python train.py --num_hidden_layers=10 --hidden_size=256 --num_attention_heads=8 --num_key_value_heads=8 --head_dim=32 --intermediate_size=576 --vocab_size=1257 --hidden_act="geglu" --norm="layernorm" --norm_place="peri" --norm_eps=1e-05 --positions="rope" --rope_theta=7100.0 --rope_fraction=0.25 --qk_norm=false --attn_scale=0.177 --bias="none" --tie_word_embeddings=true --parallel_block=false --extras=["capped logits"] --init="uniform" --init_std_qkv=0.0492 --init_std_o=0.011 --init_std_up=0.0492 --init_std_down=0.011 --optimizer="adamw" --learning_rate=0.00182 --lr_mult_qkv=0.4 --lr_mult_up=1.44 --beta1=0.9 --beta2=0.99 --lr_head=0.0084 --max_grad_norm=1.0 --warmup_steps=239 --schedule="wsd" --decay_fraction=0.81 --decay_shape="sqrt" --final_lr_fraction=0.0 --batch_tokens=65536 --max_seq_len=256 --doc_mask=true --train_tokens=360300000 --max_steps=5498 --dataset="wikipedia_en"
MLP neurons of a small language model. Each row is named by its layer, matrix (gate and up: input weights; down: output weights) and neuron, and shows model dimensions 16-79. Each number is 50 + 15 x the weight over its row's rms, rounded and kept within 0 to 99. A neuron's up and down rows have the sign that makes its largest values positive.
After each neuron's rows, "fires on" lists the tokens most often at its 100 highest values on Wikipedia text that the model never trained on. A number after a token or word is its count.

L5.gate319:63 42 12 54 28 50 28 77 22 65 60 76 75 77 48 45 56 61 56 61 78 36 41 63 52 46 29 38 53 48 44 44 60 69 58 70 48 41 65 44 36 51 59 74 64 21 45 79 37 68 67 62 53 42 42 41 15 39 53 60 57 31 73 61
L5.up319:71 73 40 50 71 50 38 53 48 53 38 51 44 56 36 28 51 45 62 67 43 46 31 69 31 34 41 30 41 24 43 45 53 71 51 50 31 66 38 77 32 53 51 55 52 52 42 56 49 39 45 48 32 64 32 49 44 33 47 17 59 42 50 48
L5.down319:64 58 48 67 61 33 50 55 41 44 68 66 62 59 55 54 44 24 61 56 77 10 64 59 43 39 65 67 52 45 49 39 10 52 39 36 63 46 42 39 41 49 60 23 74 35 47 47 71 56 52 54 27 64 44 66 38 36 61 57 53 48 25 42
fires on: "%" 16, "T" 13, "}" 6, " •" 5, " (" 5, "G" 5

L5.gate354:41 43 53 38 54 44 58 59 49 41 69 44 53 71 54 74 53 63 33 62 52 18 49 39 43 77 48 67 74 41 55 64 54 63 25 44 68 48 33 52 52 51 20 53 66 70 40 53 44 65 67 84 62 71 47 68 46 53 24 39 55 65 69 79
L5.up354:68 44 73 51 11 50 66 71 39 14 62 47 54 38 54 41 44 63 45 32 40 50 39 55 41 51 40 63 42 46 40 74 55 29 63 47 72 36 63 37 72 44 49 50 64 54 32 63 50 72 65 52 29 60 56 46 43 49 43 40 39 59 43 52
L5.down354:64 49 49 53 44 55 46 39 50 40 57 17 49 56 26 39 48 54 50 31 39 49 53 62 52 31 44 99 74 40 67 79 58 50 66 38 54 48 48 24 55 61 54 60 84 34 61 48 58 59 44 66 63 56 60 56 49 30 58 20 25 40 68 72
fires on: " |" 74, "." 21, "-" 5

L6.gate292:59 56 12 25 42 77 39 43 53 33 51 65 44 52 58 44 43 51 67 37 61 21 58 38 37 71 57 48 53 52 30 49 67 43 47 79 56 35 52 62 37 51 62 50 78 62 36 77 60 48 55 52 72 81 38 65 32 40 54 39 43 57 33 55
L6.up292:61 26 39 49 29 54 41 73 62 45 46 52 31 09 67 34 46 65 43 36 73 44 56 69 62 39 51 30 77 40 44 65 46 28 51 44 51 78 68 62 24 52 49 71 38 53 48 29 22 57 68 61 73 59 51 63 37 37 56 38 70 44 46 48
L6.down292:53 32 66 55 54 54 57 37 26 69 40 61 52 43 52 51 32 59 41 62 49 61 27 45 23 48 49 60 23 54 57 34 64 42 47 55 49 76 56 63 63 31 61 40 57 34 65 68 69 38 70 49 41 58 57 25 66 71 61 43 74 60 37 65
fires on: "ar" 12, "in" 12, "k" 10, "ing" 9, "ay" 6, "ly" 4

L2.gate78:51 55 26 82 41 71 27 45 56 75 60 72 52 42 46 52 27 47 50 48 54 59 51 46 56 61 32 24 27 56 46 39 78 62 57 52 45 58 10 57 81 26 24 52 60 37 70 61 35 52 63 65 34 63 72 34 27 63 44 65 69 53 51 75
L2.up78:45 56 52 74 60 60 34 31 60 54 36 60 17 54 57 74 33 86 47 39 51 51 60 66 65 27 51 66 40 51 52 53 52 76 39 57 39 28 37 60 53 50 41 43 54 46 59 52 77 55 54 48 22 64 21 79 56 29 45 46 67 30 43 41
L2.down78:61 60 49 47 68 68 69 38 64 60 50 48 59 46 29 41 38 54 41 35 43 26 62 52 44 34 55 62 51 52 73 46 47 51 41 75 57 71 33 83 56 64 68 47 24 37 42 63 74 54 57 47 81 18 56 55 43 67 73 66 55 35 34 57
fires on: " —" 39, "}" 37, "%" 24

L5.gate418:55 59 42 53 76 48 68 53 59 49 41 50 60 37 65 25 44 53 48 51 42 26 63 46 48 42 57 51 48 67 31 53 58 44 50 67 68 20 29 88 17 44 38 68 53 48 46 49 39 35 50 50 45 52 63 63 49 41 49 45 54 28 29 52
L5.up418:55 65 27 48 78 64 55 29 40 57 47 39 33 73 45 37 35 42 50 49 56 55 80 51 51 53 52 56 34 67 42 82 32 60 56 45 60 76 52 40 42 55 59 53 45 50 21 49 38 52 50 54 41 41 78 56 51 42 48 46 48 27 34 60
L5.down418:52 64 73 59 69 71 48 40 53 42 62 27 88 31 45 71 32 80 24 65 63 25 39 44 31 46 55 44 31 46 36 36 60 30 71 49 69 36 39 78 56 39 55 70 66 39 54 63 56 42 54 43 70 68 45 67 69 57 56 39 25 38 34 44
fires on: " f" 72, " O" 12, " Party" 7, " S" 7

L6.gate385:41 55 53 43 52 65 34 47 45 54 23 37 45 71 60 62 44 62 51 41 46 39 37 44 44 49 32 65 49 49 37 58 38 57 55 45 73 80 68 59 15 34 61 31 75 48 39 72 73 63 65 28 51 80 56 49 40 36 61 54 54 51 28 63
L6.up385:28 27 56 58 60 40 34 27 59 49 52 48 73 54 45 42 37 46 52 37 58 34 38 55 46 40 45 61 58 55 54 58 50 65 59 50 52 65 52 63 73 34 44 60 52 54 49 64 38 58 31 64 39 66 34 37 53 29 16 54 32 67 49 62
L6.down385:19 60 45 77 41 52 42 56 22 48 11 33 67 60 71 49 27 49 45 01 50 53 58 62 40 47 54 58 43 48 37 55 54 54 61 47 36 68 57 53 53 59 49 44 49 53 54 88 67 73 63 57 52 46 36 22 37 43 38 49 54 52 28 57
fires on: " |" 99

L6.gate334:51 73 34 24 62 83 41 43 54 31 74 32 46 44 46 53 40 44 17 21 71 34 59 43 61 43 51 36 74 22 36 50 62 57 52 35 70 40 70 57 40 40 34 41 38 67 37 83 75 78 44 67 58 71 53 48 54 32 50 61 43 52 49 76
L6.up334:53 32 41 58 17 11 35 37 59 07 42 41 62 61 49 40 60 62 75 29 68 60 23 67 40 63 63 68 55 63 40 77 44 65 68 74 52 51 64 76 24 29 46 52 50 34 75 80 71 62 45 49 56 77 52 40 48 49 24 49 46 56 57 57
L6.down334:16 62 42 50 55 33 32 67 23 54 32 19 65 57 56 41 35 64 39 23 56 44 69 33 44 57 47 50 39 48 44 51 44 66 52 51 28 46 68 55 42 38 58 58 39 65 57 84 68 86 60 49 48 38 48 20 46 33 50 60 49 55 46 81
fires on: " |" 100

L6.gate261:60 55 64 64 73 56 56 42 37 52 67 44 42 71 47 78 39 65 70 50 63 46 35 54 37 45 85 58 33 63 55 34 53 53 47 67 54 39 61 51 57 33 31 42 56 37 13 62 58 58 41 52 66 48 29 57 59 35 48 31 95 57 38 22
L6.up261:45 34 23 64 53 30 58 42 43 34 91 52 43 27 53 70 36 54 37 66 40 49 74 26 42 89 53 75 51 42 33 61 42 59 44 31 47 59 60 62 15 40 51 62 63 34 47 58 72 48 42 63 75 59 52 52 39 50 57 64 68 64 47 32
L6.down261:38 50 70 28 38 16 87 35 37 12 24 43 23 62 31 25 60 59 25 49 34 62 62 63 54 42 38 63 58 31 35 61 56 40 40 61 49 65 61 55 33 66 50 55 60 84 48 45 53 51 33 03 53 43 62 47 58 66 44 43 41 40 37 44
fires on: " January" 25, " December" 16, " February" 12, " November" 12, " June" 7, " March" 7

L2.gate416:33 63 33 36 49 16 70 65 47 52 49 67 79 34 63 60 27 61 44 34 41 49 38 60 71 45 66 76 39 60 57 61 40 64 11 64 76 34 36 73 57 45 53 59 69 57 20 39 62 68 54 47 56 36 25 53 46 53 30 45 40 52 57 58
L2.up416:21 24 45 40 73 41 84 52 28 49 46 22 51 70 37 45 73 57 28 24 30 36 24 47 56 37 72 60 48 36 39 68 58 60 87 79 83 32 38 41 41 49 58 45 57 45 61 34 61 46 45 38 53 51 42 53 33 59 69 48 55 13 77 66
L2.down416:42 57 48 68 61 56 18 55 42 35 42 26 72 42 44 38 38 59 53 57 66 59 65 55 36 51 39 46 50 56 69 70 18 54 44 28 34 69 64 46 14 48 52 71 73 64 65 50 45 66 48 56 34 63 30 38 53 67 52 65 44 81 51 54
fires on: " United" 47, " |" 45, ":" 4

L2.gate522:57 50 44 28 46 69 41 54 30 58 40 43 51 47 32 33 49 59 31 45 49 41 84 36 45 83 23 27 17 57 72 57 88 73 41 51 53 60 17 63 23 37 39 53 55 57 15 62 44 46 85 33 36 47 54 70 57 51 60 33 31 47 24 49
L2.up522:57 49 59 61 54 64 68 59 10 62 53 64 54 37 54 18 44 59 61 51 85 48 51 52 38 27 57 45 50 21 73 79 65 60 60 26 64 63 55 61 44 75 28 71 71 58 76 29 12 43 43 47 28 29 57 50 20 71 40 66 72 39 56 49
L2.down522:49 40 61 40 44 40 58 80 75 51 73 59 25 37 54 74 57 70 44 25 40 52 38 75 49 54 63 37 60 52 78 26 33 39 50 70 05 25 39 49 42 26 43 33 45 62 41 61 47 30 58 68 31 68 48 44 61 35 64 18 48 61 43 52
fires on: "ar" 40, "en" 23, "on" 10, "k" 9, "a" 5

L2.gate445:73 44 69 52 47 63 47 12 66 63 78 45 54 40 65 44 62 55 42 52 60 47 47 37 28 66 58 49 62 70 54 76 51 51 62 43 62 46 79 45 53 47 23 51 38 37 32 52 48 74 17 48 47 37 73 25 39 28 50 49 55 30 40 54
L2.up445:55 31 20 47 55 31 39 61 56 27 53 68 44 34 87 70 47 49 47 38 43 29 44 47 45 33 44 52 58 33 40 61 59 65 58 56 67 46 60 64 58 43 54 97 34 57 43 52 46 68 37 46 41 30 37 48 53 42 41 55 79 66 23 44
L2.down445:83 75 57 46 34 36 41 41 52 57 56 15 58 68 42 42 18 44 28 57 71 57 35 50 61 58 57 29 51 51 68 54 80 38 58 61 30 64 55 25 45 77 47 38 54 62 48 44 63 41 53 42 71 28 48 61 60 43 42 29 45 27 70 34
fires on: " att" 38, "l" 19, "pl" 15, " tr" 15, " Pl" 9

L2.gate460:38 46 62 67 41 37 73 62 44 46 31 45 68 48 62 57 38 70 52 39 49 57 34 53 86 42 55 66 27 53 31 45 57 62 44 27 48 45 57 57 38 37 35 21 54 59 41 63 66 64 28 63 40 47 52 45 33 25 42 62 43 55 37 55
L2.up460:29 73 39 46 46 42 52 62 77 50 61 33 43 36 38 60 49 78 14 63 49 33 50 48 42 49 62 62 56 25 41 75 50 51 33 70 72 75 56 52 42 42 28 52 55 45 42 31 51 48 31 62 38 71 33 94 58 39 43 56 50 61 64 52
L2.down460:19 22 46 48 52 60 25 79 09 26 36 08 48 48 79 40 52 55 53 28 54 53 59 74 50 47 34 65 40 64 42 63 48 34 57 51 47 61 59 52 46 68 79 49 52 53 57 71 57 82 60 48 49 55 48 40 33 47 63 47 58 51 56 61
fires on: " |" 100

L5.gate93:42 31 63 70 57 38 41 51 40 33 48 45 44 34 41 63 56 58 55 44 60 38 30 58 51 71 78 72 61 49 37 45 35 64 30 62 65 46 74 65 58 24 22 55 70 44 48 65 89 60 49 56 27 65 49 69 62 39 66 32 53 72 38 56
L5.up93:54 67 66 40 45 29 62 67 57 42 63 32 81 41 63 60 65 75 24 22 57 41 20 59 38 46 40 47 53 36 30 81 60 28 91 71 59 47 72 67 30 57 44 39 64 64 57 66 55 46 45 61 74 66 23 34 47 30 36 61 49 56 69 63
L5.down93:56 54 36 62 62 39 42 20 37 28 56 54 48 66 74 24 53 49 77 26 48 63 50 61 70 67 58 79 50 72 58 91 70 28 46 37 30 54 57 41 52 52 54 38 58 27 70 72 50 72 43 52 68 52 17 53 50 35 45 74 33 57 72 69
fires on: " |" 100

L5.gate84:59 52 56 13 36 49 66 49 74 68 41 58 46 38 60 47 43 49 52 35 64 32 69 33 44 56 54 49 27 53 53 47 52 60 57 94 54 22 43 78 55 63 65 33 43 25 61 37 84 41 46 34 52 38 79 55 58 47 40 62 90 31 23 33
L5.up84:56 70 52 48 25 63 49 25 42 55 35 80 41 73 62 77 46 43 34 36 31 66 67 68 50 48 56 43 60 41 37 44 45 48 51 57 29 69 63 60 29 36 42 54 39 79 63 60 50 30 60 37 38 46 42 71 39 48 39 45 37 37 62 74
L5.down84:52 59 50 29 57 36 52 41 89 50 58 46 53 38 61 47 33 48 18 47 62 25 27 44 41 32 50 58 37 24 65 51 58 40 39 70 44 50 41 39 68 73 59 27 34 32 69 43 54 34 33 48 64 16 55 58 76 50 26 70 81 35 38 61
fires on: " d" 84, "_" 11, " bet" 4

L6.gate335:68 53 53 36 59 62 66 34 76 40 60 51 73 46 48 66 39 64 53 62 72 44 41 22 32 48 66 50 43 50 72 55 47 42 60 56 48 47 61 73 58 49 49 28 34 66 39 75 52 42 32 44 36 42 39 67 39 45 16 77 62 67 39 82
L6.up335:57 69 58 44 72 41 44 30 53 45 39 48 70 56 42 39 42 43 59 52 18 65 24 51 42 36 64 62 46 33 50 58 57 54 42 42 58 33 45 53 41 68 06 53 42 36 31 40 27 30 48 36 17 72 58 63 56 61 48 38 73 34 70 69
L6.down335:39 54 46 26 56 60 67 54 80 37 55 55 53 58 73 69 35 63 52 53 68 59 57 37 32 44 50 49 40 39 61 32 62 48 42 77 64 70 35 35 63 02 56 41 55 43 58 29 62 55 28 35 42 31 47 72 70 42 41 85 51 64 34 41
fires on: " d" 27, " D" 26, "D" 11, " —" 8, " is" 4